From a checkpoint of a small transformer trained on Wikipedia.
Size: MLP 704 SwiGLU, vocabulary 8192.
Training: a variant of Muon for these matrices, 11615 steps.
MLP neurons of a small language model. Each row is named by its layer, matrix (gate and up: input weights) and neuron, and shows model dimensions 0-63. Each number is 128 + 32 x the weight over its row's rms, rounded and kept within 0 to 255. A neuron's up and down rows have the sign that makes its largest values positive.
After each neuron's rows, "fires after" lists the tokens most often just before its 100 highest values on Wikipedia text that the model never trained on. A number after a token or word is its count.

L5.gate555 [158 165 131 166  92 111 114 108 112 136 117  54  97 141 104 106 152 185  72 121 151 158 200 153 108 118  66 179  55 134 158 181 133 110 112 136  92 112 176 110 131 128 163 143 117 147 144 142 140 110  66  39 100  74  77 159 128 123 139  70 162  87 125 172]
L5.up555 [ 83  97 126 156  84 156 165 130 135 141 122 128 114 167 132 193 113 136 142 100  97 143 133 107 165 142 122 158 113  65  79 140 153 153 160 117 114 149 116 179 146 102 135 108 112 180 179 146 160 157  70 121 130 153 105 124 150  89 165  79 166 102 128 165]
fires after: " " 47, "0" 5, " \"" 4, "-" 4

L8.gate223 [156 139 180 135 173 100  52 108  61 104 164 154 150 102 132 122  79 157  82 143 102 141  99 132 143  89  71 175 155 140 149  92 128 171 171 125 173 158 170  63 185 139  96 118 125  71 185  73 108 152  79 118 133 100 123  91 128 179 106 143  78 109 103 190]
L8.up223 [108 169 108 172 148 115  50 115  75 156 125  73 135 115  93 111 146 124 112 114  75 150  98 122 146  57 145 170 170 134 144  66 115 165 111 133 141 162 149 110 175 121 117 156 154 127 140 110 118 158 111  96 114 111 114 104  96 170 135 182 135 115 114 153]
fires after: "." 32, "″" 12, "-" 7, "0" 6

L19.gate671 [134 176 151  84  88 174  95  94 101 139 171 111 164 124 159 104 100 155 119 152 110 102  72 159  96 181 150 134 122  81 166 102 129 153 116 143 163 191 123 170 137  95 128 146 136 150 150  72 172  78 114 111 114  61 105 105  87 105 139  72 176 121  84 135]
L19.up671 [100 147 134 122 124 133 133 122 102 174 139 165 161 135 128 166 148 113 157 114 115 112 131 102 103 143 115 127 153  73 172  76 192 160 125 154 152 189 138 128 155  82 143 176 112 106  72 112 186  75 132  86 179 113  82 126  96 163 137 135 109 132  94 128]
fires after: "2" 38, " " 13, "|" 8, "-" 5, "\n" 4, "born" 4

L9.gate272 [155  65  91 126 135  87 163 170 139 176 198 166 135 141 157  98 113 106 118 161 118 125 152 119 154 120 127 159 144 183 121  96 175  85 119 158 154 114 132 114 154 124 162 103 120 168 141  67 155  93 132 134 133  62 103 103  88 129  89 122 152  70 110 156]
L9.up272 [134 127 124 153  86 114 129 125 154 109 158 157 133 124 121 134 103 121 158 122 142 159  89 138 137  85 124  93 121 120  95 161 144  73 115 159 119  92  61 129 114 101 187  77 142 143 137  58 154 119  90 142 175  78  66 135 109 126 131 158 163  68  54 122]
fires after: "s" 47, "S" 13, " F" 9, " Pres" 4, " De" 4

L3.gate96 [132  94 163 134  95 113 132 122 148 155 160 128 163 154  97 103 123 154 184 174 174 104 153  97 132 114 129  92 136  98 114 102 185 132 120 166 122 164  39 160 129  93 155  41 126 136 160 143 149 162 105 176 148 207 186 192  56 117 194 158 104 140  89 110]
L3.up96 [122 122 144 146 122 121  99 163 139 148 175 118 159 136 126 123 146 177 102 156 157 158 168  73 153  98 125  85 127 122  68  95 186 118 113 147 129 187  96 145 183 113 106  81 137  60 162 137 108 156 112 155  88 172 171 106  65  97 192 153 119 123 110 111]
fires after: "9" 53, "-" 12, "M" 5

L16.gate150 [124 163 105  95 134 123 120 132  68 116  99 184 173 123 134 128  62 113 175 177 174 112 102 135 137  80 170 135 148 158 114  97 106 143 144 112 102 164  80 172 129 159 184 184 118 156 186 149 164 112 103  75 124 160 149 118 132  65 120  93 179 166 102 129]
L16.up150 [128 104 137  98 130 103 161 112  73  79 191 174 116 142 124  86 122  71 150 164 129  92 153 140 117 121 143 143  77 166 120 133 148 119 152  80 101 127 136 182 107 127 168  65 127 141 159  76 110 151  46  85 104 136 131 140 126 108 140 166 192  81 152 121]
fires after: " " 61, "-" 6

L20.gate244 [106 170  89 155 133 131 152 106 117 165 148 137 145 220  77  98 138  82 112  97 147 127 153 153 151 115 162 120  91 137 161 156  90  92 100 105 152 118  66 150 111 119 114 112 129 121 116  85 132 140 140 143 149 143 145 160 160 165  95 147  92 122 131 111]
L20.up244 [166 133  79 140 113 150 164 172 142 182 124 121 108 175  87 171 151 114  96 170 150  97 125 159 183  99 160 175  98 121  87  69 151 124 182 141 110 146 130 188 163  85  87 103 164 132 183  80 132 123 118 134 132 125 106 148 162  95 127 131 129 175  99 176]
fires after: "0" 20, "1" 18, "8" 7, "9" 7, "2" 6, "-" 6

L9.gate98 [ 97 212 154 152 124 197 144  42 133 139 145 199 151  75 149 125 154 144 130 111 156 114 121 152 145 185 103 121 134 170 141  95 146 148 141 171  95 140 113 174 127 105 137 117 139  87 130 142 135 113  94  79 156  91 115 149  72 110 138  86 102 130 160  76]
L9.up98 [113 163 150 156 156 104  76 117  80  99 110 136 193 120 161 126 142 111 149 146 131 129 125 173 106 169 157 182 132 126 104 140 168 176 134 142 116 145 108 169 158 112 144 117 158 119 108 122 123  68 193  81 106 100 164 131 138 105 117 102 110 129  90 142]
fires after: "\n" 24, " the" 16, " The" 8, " " 6, "ct" 5, " his" 4

L4.gate8 [ 78  96 120 127 129 108 144 194  66 157 172  89 171 108 151 155 105 125  95 156  99 145 105 126 137 151  93 144  74 130 155 121 147  72 149  96 162 161  86  95 115 124  91 162 128 133 153 129 130 168 139 123 160 115 130 173 161 115 110 121 146 164 128 161]
L4.up8 [120 151 157 156 115  89 135 171 124 122 214  96 231 169 162 171 124 111  93 105 144 142 180 155 131 120 125 160  71  66  96 114 144  58 175 120  71 136 145  52 162 155 120 130 145 113  99  69 105 123 154 151 217 102 109 134 152 115  91 166 108 101 152 164]
fires after: " " 35, " a" 13, " to" 5, "\\" 4

L4.gate224 [117 150  80 150 192  86 105 110 110 109 124 118 162  82 144 140 121 150  90 169  73 118 144  81  13 125 143 155  60 134 140 148 154 122 151  76 130  88 119 132 126 146 137  77 119 127 146 164 185 143  67 105 118  59 185  77 180  75 139  71 135 161 191 144]
L4.up224 [152 138 163  85 159 100 110 150 189 165 146 101  87 115 138  95  93  93 184 113  56 109 129  92 109 170 102 127 100 101 154 100 167 132 155 124 165  98 186 147 161 127 181 122  62 116 130 117 139 176 122 149 143 146 129  97 149 119 149 223  99 123  62 177]
fires after: " " 67, " (" 16, " \"" 9

L7.gate2 [ 98 128 175 129 121 170 124 125 153  87 149 147  93 121 101  89  95 122 120 158 114 126  81 166  91 173  83 125 176  87 108 142 149  90 106 142 129  61 107 155 114 136 119 123 167 135 174 121 129 123 154 103  77 174  94 114 128  66 126 120 198 161 159 107]
L7.up2 [102 159 114 111 151 116 135 137 111 148 110 109 166 142 125  64 122 121 140 185 113  73  63 228  80 170 121 147 140  87 158 164 148 117 134 109 105 137 114  96 114 137 145 194 183 131 132 106 192 179 123  75 152 113 110 171 137 162  80 135 108 108 168 134]
fires after: " " 35, " as" 9, "-" 6, "am" 4, " (" 4

L17.gate419 [110 146  99 132 138 157 151 143 147  94 103 133 135 133 141  74 133 195 161  92  80 150 198 156 145 148  43 183 123 107 143 115 114 119 180 107 128 144 137 156 108 135 116 119 154 138 160 168  99 125 100 207 153 148 138 136 173 129  79 102 111 130 129 123]
L17.up419 [148 186 118 154 105 124 118 118  96 172 183 152 103  96 153 122 100 152 140 149  76  87 141  74 142 131 159 151 126 121  68 120 176 167 164  70  98 150 169 148 174 125 177 107 108 111 145 183 207  65 161 134 149  70 156  74  98  94 114 122  82 138 115 133]
fires after: "1" 19, "9" 16, "|" 11, " " 10, "–" 9, " |" 6

L10.gate388 [118 146  66 229 135 149 157  69 108 123 129 124 130 149 160 104 129 135  75 147 151  75  60 137 174 124 113 131 151  83  99 204 120 133 177 144 182 168 144 173 143 127 111 152  91 120 134  94 140 114 156 102 141 104 147 169 137 115 141 122  96 158 124 152]
L10.up388 [ 83 131  63 155 115 164 187 155 161 105  90 151 123 136 168 127  91 114 144  90 144 115 145 151 199 114 131 171 128 121  89  74 113 174 147 148 159 136 187 155 124 158 146 120 125 184 184  90 133 114 133 127  68 134 153  99 147 132 129 142 105 158 119 137]
fires after: "–" 32, "9" 30, "0" 13, "1" 7

L10.gate489 [179 198 115 183 107 175 117 130 136 168 160 114 124 142  81 154 116 116 118 168 212  90 146 152  99 132 178 132 145  95 169 141 127 131 172 132 189 123 144 131 103  89 100 122 141 107 190 115 139 127 140 148 133  91 116  83 104 118 125  75 125 134  88 100]
L10.up489 [180 144 169 157 222 123 161 133 143 133 148 158 101 152  96 110 161 130 167 162 143 132 108 177  92 113 177 121 168 119 128 138  91 100 153 163 117 153 159  48 115  94 176 136 180 147 161 183 124 146 145 101 204  95 117  89 132 189 120 163  73  68  84 159]
fires after: "\n" 52, ":" 12

L11.gate95 [111 123  69  83 140  86  77 186 130 117  96 133 104  83 117 121 108 114  92 146 193 138 148 137 159 110 128 133  69 133 218 106  92 133 110 219  98  82 117 110 136 135 151 107 119  97 158 109 142 172 171 137 108  87 144 150 133 147  89  98 126 145  95 149]
L11.up95 [169 125 156  87 144 186 105 108 114  86 139  99 104 158  62 176 132 142 138  80 176 102 117 122 133 111 126 190 152  91 101 210 141 133 141 140  73 131  68 140 137 131  99  97 130 161  78 103 100 100 111 136 139 108 130 151 164 117  96 178 147  48  93 134]
fires after: "s" 44, "S" 9, "w" 6, "East" 5

L8.gate388 [131 114  98  98 139  88 116 101  62 117 111 190 152 147 137  73  37 146 125 105 132  43 133  92 116  91 138 130 177 142  65  98 198  94 153  85 137  98 143 165 112 174 120  77 138 130  90 149  99 157  99 122 144  91  99 136 133 120  67  84 137 104 106 114]
L8.up388 [135  74 172 117 152 104  83  75 135 117 138 183  80 139 125  88  86 107 122 170  83 128  66 154 111 147 110 119  99 100 157 102 118 124 138 132 118  90 119 133  83 161 118  92 153 116  66 140 111 167 104 140 125  76  57 130 112 132  89 141 108 120  94 135]
fires after: " " 57, " (" 10, "\n" 8, "N" 7

L4.gate287 [ 94  74  74 193 143 114 156 110  72  64 151 194 167 161 143 176 173 106 167 132 159 165  96 115 102 104 173  81 138 105  94 134 182  65 192 109 165 113  99 177 121 141 151 100 116  84 175 136 123 115 227 114 136 119  98 144 139 121 174 140 158 160 146  91]
L4.up287 [ 97  80  64 153 115 171 176 114 136 122 108 153 124 109 124 171 125 104 122 163 132 149 146 120 166 101 123 140 142 165 136 212 157 181 168 172 110  73 146  86 130 131 225 129 163 168 103 151 105  90 124  95 172  96 205 138 190 109 137 137 124 107 124 145]
fires after: " " 52, " p" 10, " b" 4, " St" 4, "B" 4, " B" 4

L10.gate667 [130 150 163 136 128 133 124  40 158  94 115 179 116  79 195  81 187  94 193 171 127 134 102 108  97 139  72 126 125 126 118  93 131 115 146 140  81  97 181 161 115 196 120 173  82  62 130 105 129 107 146 152 139 143 127 123 116  52 123 169 110  89 159 168]
L10.up667 [158 180 105 155 123 148 108 126 175 104 134 216 108 179 129  94 199 154 163 139 152 109 139 138 146 100  82 140 130 134  83 120 184  84 113 153 158 161 116 168 137 189 146 162 156  65  97 157 132 104 123 109  82 117 140 121 138 107 132 208 153 105  84 165]
fires after: " the" 20, " D" 10, " The" 9, "n" 7, " L" 5

L8.gate461 [149  75 151 123 132 141 132  77 144 113 169 148 122 167 125  61 104 140 125 127 102 202 106 139  79 122 145 147 133 141 113 117 179  97 139 174 103 141  63 212 136 162 134  83 155 149 130 151  74  86 118 145 136 148 131 115  95 127 109 134 160 181 104 171]
L8.up461 [174 162 137 118 147 100  85 167 125 110 153 129 148 123 121  98 123 150 104 112 115 134  84 110 131 113 125 181  67 142 129 112 186 143 153  75 112 161 129 194 135 132 176 141 187 138 158 108 104 124 103 137 173 133 131 145 134 156  88 129  96 167 171 150]
fires after: " " 33, "-" 11, " |" 7, ";" 6, "gu" 4

L17.gate371 [136  82 127 134  60 144 121 119 117 153 129 157  88 158 153 148 108  68 170 181 122 126  88 117 128 151 135 166 198  65 163 116 138 138 113  87 105  73 167 124 157 140 113 139 122 136 157  99 145 124  94 125 102 136 128 144  91 125  90 129 113  90 167 180]
L17.up371 [113 148 167 161 142 147 100 192 128 164 111 121 104 166 119  88 122 143 143 116 125 121 112 134 112 152 131 160  96  68 152  65  84 130 145 120 119 148 188 116 169 139  69 171 140 113 187  68 132 111 116 108 130 136 161 191  62  93 135 109 132  83 130 182]
fires after: " \"" 17, "\n" 17, "-" 9, " (" 6, "y" 4

L7.gate165 [127  91 134 119  86 140  65  96  96 144 150 123  67  49 139 103  68 134 129 136  86 157  81 140  98  85 157 142 175 124 119  46 147  33 101 141 182 113 122 126 109 123 152  90 149 195 162 144 149 111 123 113 118 141 157 145 152 104  93 111 147  78  90 130]
L7.up165 [130  97 106  43  88 125 107 168 121 122 117 140 100 146 115  77 146 147 145 127 139 136 142 129 137 103 164 162  87 126  78 140 144  85 102 163 188 106 109  84 146 127 124  88 135 211 110 176 168 109 141 112 113 117 140 150  73 145 147 134  84 116 100  96]
fires after: " " 39, " F" 5, "==" 5, " (" 4, " a" 4

L10.gate66 [ 88 122  95  58 108 138  99 161 150 128 100 151  64 179 152 134 198 213 160 111 150 168 119 109 146 137 111 132 151  86 150 119 174 110 133 113 103 159 178  89 162 173 136 142 142 120 101 117 137  66 109 111 163 129 124 162 132  88 135 129  99 161 167  98]
L10.up66 [136 163 104 140 146 106 145 174 113 122 110  91 114  68 141 163 112 101 114 145  53 123 121  92 150 118 133 126 134 137 100 155 145 161 137 132 132 136 123 172 120 108 132  53 109 177 125 118 133  98 136 137 130  92 143 166  90  76 100 160 149 149  83 138]
fires after: "–" 41, "1" 10, "ra" 10, "9" 6, " " 5, " Ta" 4

L16.gate690 [100 163  74 124 122 116  84 155 115 164 107 161  73 145 115 125 126 136  93 153 133 158 135 165 194  69 129 124  78 118 197 155 137 103 138  94 136 134 102 135 133 198 116 165 157 112 175 121 125 142 111 184 125 117 162 152 156 104 187 159 156  91 168 116]
L16.up690 [118  68 154 113 137  52  69 123  91 115  85 122 156 132 171 133 103  93 116 100 100 150 154  53 112 120 132  94 124 158 131 155 153 145 128 157 155  57 125 135  84 129 138 143  69 181 143 146 171 153  98  82 184 120 204 125  75 118 107 120 206  91 112 153]
fires after: "0" 28, "1" 11, "2" 11, "7" 10, "9" 8

L11.gate665 [158  78 165  88 148 170 134 202 105 159 160 152 135  90 140 188 110 107 149 137  96 103  82 129 192 131 151 189  85 136  80  78 160 151 112 118 137  88 136 120  96 136 139 104 168 171 174 134 172 152 147 157  89 165 188 114  87  93 178 127 125 171 104 124]
L11.up665 [147 131 153 125 165  85 139 185 105 126 199 114 124  98 114 178 106  52  97 105 115 110 147 118  93 145 126 153 101 112  73 101 117 132 169 170  83 104 122 156 134 147 142  90 117 118 105 107 111 117  48  96 143  71  87 169  72 155 113 183 126  71 125 139]
fires after: "\n" 65, "s" 5, " " 5

L4.gate545 [103 165 159 129 145 149  96 177 103 107  95 109 114 105  94 147 172 135 165 144 136 139 114 124 115 156  87 164 128 120 128 132 108 142 170 122 110 149  79 104 174 180 116 162 124 110 118 145 131 171 153 125 142 106 128  82 140 196 146 203 139 121 152 146]
L4.up545 [ 65 163 150  96 175 107 109 112 125  66 116 169 150  88 165 100  91 139 136  92 153 148 107 132  73 145  37 169 144 152 103 132 121  86 111 142  84 142 130 153  96 233 144 131 143 108 136 217 109 174 169 127 113 142 100 115 128 132  88 109 198 116 143 144]
fires after: " the" 36, " his" 9, " The" 7, " its" 6, "s" 5, " seven" 5

L3.gate283 [123 120 116  93  93 179 146 163 119 102 101  70  85 167 101  81 146 143 189 100  20 119 130 151 164 109 192 112 142 152 109 198 132 150 130  93 135 114  73 151 124 127 124 113 158 178 138 136 103 133 118 112 137 123 160 163  79 106  85 117 112 106 113  99]
L3.up283 [ 85  99 221 138 101 179 146 129  80 150 117 193 126 127  76 150  93 117 152  91 134 175  97 105 147 152 133  95 167 148 101 126 147  71 151  82 126 102 112 141 168 144  69 128 131 127 120 101  81 186 101  83 152  88 165  82 143 131 175 152 128 170  81  90]
fires after: "\n" 25, " \"" 16, " (" 16, "-" 9, "===" 6

L16.gate513 [142 137  93 152 165 126 163 123  61 132 185  53  70 145 163 161  94  86 107 117  94 126 165 141  89  95  94 100 131 150  99 224 120 134  99 151  84 126 157 116 166 123 136  63  74 127 135 182 169 133 119 130  52  67 119 162 123 137 111 115 119  69 131 181]
L16.up513 [160 143  87 225 145  87  97 106 230  95 135 123 157  95 120  94 113 136 128  60 176  97 137 167 119 108 140 186 123  70 143 122 107 177 129 101 107  81 100 175 133 167 158 141 117 176 108 192 105 130 100 114 149 177 153 123 154 130  87 127 168  95 144 133]
fires after: " " 39, "1" 9, " a" 6, " his" 6, "-" 4

L11.gate683 [111  91 124 167  95 150 121 119  88 169 143 111 121 149 123 109 121 105  79 136 168 124 120 122  69 107 117 130 164  89 114  85 136 120 112 175 128 166 122 115  99 148 122 130  96 149 167  80 191 148 137 109  93 144 166 123 167 153 101  93 163 108 118 185]
L11.up683 [182 136 128 104 126  98 154 121 104 155 158  83 110 155 115 105 129  68  96 145 122  98 133  76 113 174  40 112 145 108 145 132 156 126 161  64 131 121 111 148 167 159  56 125 158 138 123 187 122 119 153 167 112 130 106 198 117  63 139 204  79 157 136 115]
fires after: "\n" 46, "|" 16, "|---|" 14, "|---|---|" 12, "---|---|---|---|" 5

L3.gate699 [154 146  59 123 162 147 156 128 143  85 190 144 104 144  57  84 137 122 108 139 130 167 155  81  75 108 101  86  82  83  96 192  80 208 115 123 109 173  77  81 127  97  98  78 112 131 148 116 202 122 130 130 113 127  65 162 129 131 117 129 112 138  55 105]
L3.up699 [172 118 163 152 105 107  64 189 173 158 124  97 132 157 192 126 105  77  92 138  69 111 101 145 151 161 118 150 141 148 142  65 122 138 163 133 130  89 154 149 156 135 127 122 157 112 133 138  84 126 107 158 175  92 113 167 135 135 180 115 100 123 121 115]
fires after: "." 16, "3" 13, "7" 12, "5" 9, "2" 8, "8" 8

L11.gate262 [125 144 125 209 176 124 124  57 177  90 126 122 143 134 168 184  90 114 118 123 120 188 142 178 150 108 105  86  61 160 124 156 150 110 105 156 118 118  99 141 165  70 120  76  98 158 163 117 140 220 159 135 128 132 138 113 127 125 104 166 108 150 172 110]
L11.up262 [ 96 176  97 120 116 167 178 178 101 160 186 106 122 115 126 127 181 123 144 190 128  88 147 141 116 130 136 217  88  73  98 114  55 172 178  94 120 144 150 193 150  80 205 120 108  83 118 137 182 151  88 132 114  93 163 121 148  99 141 185 119 188 120 178]
fires after: "1" 65, "0" 16, "9" 6, "8" 4

L3.gate509 [117 182  86 131 115 178 152  87  89 153 140 166  91 150 175 149 133 169 137 163 171 104 160  92 148 109 138 185 153 112 177  95 163 139 187  86  85 146 143 156 115 142 159  99 148  50 170  90 115 195 128 118 130  49 172  96 114  83 154  85 138 117  89  82]
L3.up509 [ 86 199 172 173 134 111 109 132 109 147 116 135 141 116 165  97 103 147  92 222 158 135 101 145 100 167 127 155 163 146 113 175 165  75  86 100 147 174 160 146 174 149 138 135  97 104 144 113  76 169  72 135  97 103 134 163 123 123 129  91 101 120 113 144]
fires after: " " 67, "\n" 12, " \"" 5

L9.gate344 [126 113 134 172 126  91 109  72 169 102 118 165 103  85 187  84 148 139  91 147 132 166 176 154 164  85 132 115 126  79  98 130 116 169 161 141 152 143 128  80 140 114 108 138 115 136 118 157 157 144 112  92  97 146 173 123 206  64 172 125  99 159 138 111]
L9.up344 [181 134 195 152 118  80 171 207 157 160 140 114 163 152 183 142  72 133 104 129 139 146 112  99 112 102 120 183 128  99 116  57 167 121 142  88 121 140 101 115 169 136 149 125 124 115 123 137 135 149 131 120 140  96 133  91 115 146 128 123 141 129 112 148]
fires after: "9" 27, "1" 24, "0" 15, "8" 6, "4" 6, "3" 5

L13.gate115 [142  69 164 149 187 125 110 123 153 130 120 154 138 118 126 159 159 109 130 146 113  88 175 101 147  21 148 122 132 113 144 136 153 183  96 102 102 170  90  91 178  66  96  76 133 129 190  97 167 111 128 177 138 161  99  66  72 122 154 128 133 163 122 133]
L13.up115 [178 142  87 137 193  85  97 165  97 128 122 133 130  96 165 147 145  73 158 103  83 119 119  51 131  92 180 159  67  85  83 141 145 149 111 108 105 107  92  88  89 112 130  85 166 176 129  98 137 158 101 110  99 164  86  95  72 167 104 161 112  95 142 129]
fires after: "." 29, "9" 15, "-" 12, "–" 9, "1" 7, " years" 6

L19.gate395 [ 91 146 111  92 145 124 154  79 110 192  86 115  98 120 184 105 157 163 127 120 159  79  51 156 145 103  50 135 170  70 158 110 140  95 141 131 112 160 134 161 195 141 159 191 108 132 162 106 158 119 110 130  91  93 157 188 173 155 163 103  99 148  91 202]
L19.up395 [135 159 126 143 148 156 120 150 166 155  86  86  79 152 151 145 106  91 116  80 104 106  86  93 141  57 149 141 178 155 177 165 103 153 138 169  99 110 140 126 170 134 118  71 135 165 107  92 140 111 114  69  61 116 164 149 152 176 130 112 183 114  61 128]
fires after: "9" 30, "0" 13, "8" 10, "1" 10, "7" 9

L9.gate0 [107  90  44 142 103 116 152  81  88 110 143  96 124 192 141 107 111 102  88  87 176 162 140  95 128 154 114 127 118 169 138 122 114  75 161 133 167 116 191 111 104  90 122 133 209 130 102 164 111 130 163  88 103 143 117 146 144 109 128 132 105  95 115 181]
L9.up0 [118  94 198 105 156 125 118 100 180  96 173 131 136 162 148 132  82  80 113 145  95 159 140 172  95 196 138 107 129 114 167 119 105  99 148 117 146 120 154 146  65 124 185 127 173 157 121 154 162 190 116  96 154 157 101 156 144 130  90 116  92 123 102  87]
fires after: " (" 21, " F" 18, "F" 8, " " 4, " finish" 4

L11.gate92 [145 101 159  86 111 118 106 112 131 128 114 186  94 150  72 125  89  99 122 102 153 157 117  32 149  82 157 185 149 115  66 154 178 154 159 127 160 115 111 115 168 119 143 140 112 152 132 115 155 124 108 182  98 131 136 128 183 102 121 131 120 138  92 114]
L11.up92 [114 118 107 124 147 113  60 168 134 139 138 169 110 129 141 160 130  37 141 102 148 179 127 110 141 112 138 109 134  87 161 179 141 127 142 178 171  99  95  78  61 148 173 144 110 158 133 121 168 144 156 163 140 111 180 150  96 126 147 168  94 143 147 131]
fires after: "s" 34, " " 14, " F" 13, " S" 9, "S" 7, " Pres" 4

L15.gate390 [111 164  59 188 137 147 136 132 165  64 109 104 105 147 101 141 128 112 117 172 171 188 103  95 158  53 121  86 134 131 129 171 170  83 104  93 112 120 186 158 150 125  96 101 152 123 159 145 105 112  91 127  79 118 174 124 168  79 131 158 126 134 110 164]
L15.up390 [148 124 128 129 119 130 138 124 136 103 164  80 118 149  82 160 122 104 126 143 165 127 143  71 141 120 123 131 101 122  96 163 112 136 145 118  56 105  81 134 137 123 129 127 168 121 118 156 128  77 115 169 122 111 153  65 112  98 141 110 145 128  80 131]
fires after: " S" 15, "s" 14, " C" 8, " B" 8, "S" 6, "B" 6

L8.gate466 [ 76 147 125 133 123 171 137 160 126 134 129 129  82 104 133 129 117 157 140 163 141 119 163 182  82 138 105 129 135 116 154 157 140  72 112  82 168  85 128 134 120 171 131 141 138  84 133 153 145 150 110 173  82 121 209 131 118 133 133 111 158 125  53 146]
L8.up466 [123 104 109 120 112 110  78 190 130  99 115  95  72 108 151 110 152 122 121 169  94 106 190 163 101 146 118 158 138 105 107 116  77  95 126  50 138  93 110 128 136 160 116  99 168 142 115 137 169 166  95 153 146 134 166 165 112 164 149 164 140 124  98 139]
fires after: "\n" 43, " (" 14, " \"" 14, "-" 11

L10.gate357 [ 88  79  77 127 131  55 147 108 107 162 210 146 144 135 174 137 164 125  87 131 124 155 121 136 157 168 128 119 132 120 113 162 134  88 102 160 127 145 133 127  93 106 120 182 168 153 125 148 105 190 140 159 110  76 136 112 119 107 142 154 121 117  63 147]
L10.up357 [148 109 114 163 107  86  92 165  59 118 140 106 107 128 142 173  92 179 172 146 119 103 120 128  63  80 117 144 124 107 177 132  94  79 161 152 113 168 198 153 102 127 162 133 108 125 186 104 160 103 143 127 139 133  67 150 129  80 150 120  88 107 128 165]
fires after: "\n" 32, " " 11, " In" 10, "–" 9, " re" 7

L13.gate566 [ 90 110 128 151  97 152 107 157 124 185 113 131 107  54 107 144 116 123 119 197 208 138 160 126 118 123 164 125 148  97 130  66 125 143 127 122 178 119 176 152 125 145 129 122 103 106 111 116 149 166 118 137 142  52  68  24 166 158 107  86 119 125 107 149]
L13.up566 [116 155 116 136 136  91  83 145 139 123 107 111 139 156 148 140 111 115 121  93 154 141 149 160 137 141 105 145 131 100 121 150 132 168 159 179 120 175 133 132 114 150 132 154 155 167 139 159  95 138 120 158 150 149 139 124  99  92 113 159 105 138 156  88]
fires after: "==" 36, ":" 16, "\n" 9, " (" 6, "---|---|---|---|" 6

L17.gate245 [151 129  90  78 132 124 128  93 143  76 111 136 150 181 119 122 141 121 162 114 239 171 184  85 155 134 142 136 147 130 132 110 102  71 105 101  76 127 138  86 157 173 145 128 123 170 136 182 156 136 161  98 112 131 113 144  95 124 144 125 166 141 137  97]
L17.up245 [110 166  84 122 126  83 176  71 126 128 150 187 101 134 152  90 124 165 104 128  96 143 116 117 167 150 134 133 154 168 133 202 176 160 123 113  89 134 154 142  97 151 110 134 128 154 129 115 103 138 114 161 171 151 115 133 116 162 148 181  78 142 104 117]
fires after: " " 33, "0" 16, "1" 10, "9" 9, " John" 7

L9.gate396 [168  96 111 196 145 148 154 111  74 125 137 135 111 112 100 100 124 127 145 174 118 180 106 120 110 191 153 169 108 127 129  86 161 118 123 199 114  95 197 146 126 150 127 101 119  92  68  54 146 109 148  89 139 158  86 111 148 108 122 131 174 151 127 144]
L9.up396 [167 135 134 199 148 142 160 124 112 146 152 121 184 127 162 104 155 113 130 151 101 178 144  98 137 219 125 178 119 134 100 148 137 142  79 151 117 143  96 218 127  72 153 162 100 174  73 169 142 105 148 142 107 139 119 141 113 147 123 115 141 128 140 111]
fires after: " the" 27, "." 27, " The" 8, "The" 7, " average" 5

L17.gate74 [ 93 161  75 117 175 150 138 176 169 142 150 136 121 187  88 128 142 108 120 100  70 133  70 168  98 128  93 149 185 136 123 147 154  82 110 103 125 181 131 140 166 129 137 139  92 130 126 137 201 155 153 158 164 150  99 155 171 137 130 144 104 143 143 139]
L17.up74 [128 171 156 128 207  69 129 196 186 142 169 135  90 116 184 132 146 175  81 132 165 175 153 143 191 150 109 145 144 125 106 102 161 161 187 138  72 154 159 112 166  68 141 136  97 170 162 136 181 136 128  89 166  54  77 185  94 125 164 121 139 188 130 135]
fires after: "–" 17, "1" 17, "|" 12, "9" 11, "0" 11, " " 8

L7.gate462 [ 61 106 111  94 120 135 187 181 132 140 131  55 103 131 131  97 100  92  79  90 155 189 148 127  88  86 140 127 153  80 123 157 161 107 117 123 151 130 138 126 120 140 141 122 102 110 113 122 141 187 117 152 130 147 144  56 121 106 185 129 117 151 148 151]
L7.up462 [145 143 141  90 182  99 167 103 131 196 130  91 113  84 138 131 162 174  78 168 135 162 122 139 194 125 153 148 134  89 120 143 100 109 108  48 102 195 155 107 135 108 135 188 110 101 125 142 209 122 188 195 135  77 182  91 117 134 102  79 119 122 146 139]
fires after: " Al" 20, "0" 20, "-" 15, " U" 10, " COVID" 7, " Cor" 6

L10.gate643 [170  73 134  99 130 128 151 126  54 134 130 167 117 178 150  90 134 104 130 164  71 100 132 113 136 162 105 131  71 145 125 172 178  87 124 154 129 152 166 130 127 107 117 131  88 127  94  84 154 163  98  99 122  83 117 173 137  95  97  93 114 122 133 187]
L10.up643 [140 107 134 124  98 148  93 164  68 104 127 157 135 130  92 115 128 145 152 117 115 171 133  73 110 130 156 158  63 118 168 159 143  70 130 149 132 111 139 126 109 116 114 139 130 120 126  62 126 198 116 125 163  78 131 189 143 164 198 101  88 121 152 112]
fires after: "\n" 73, ")" 9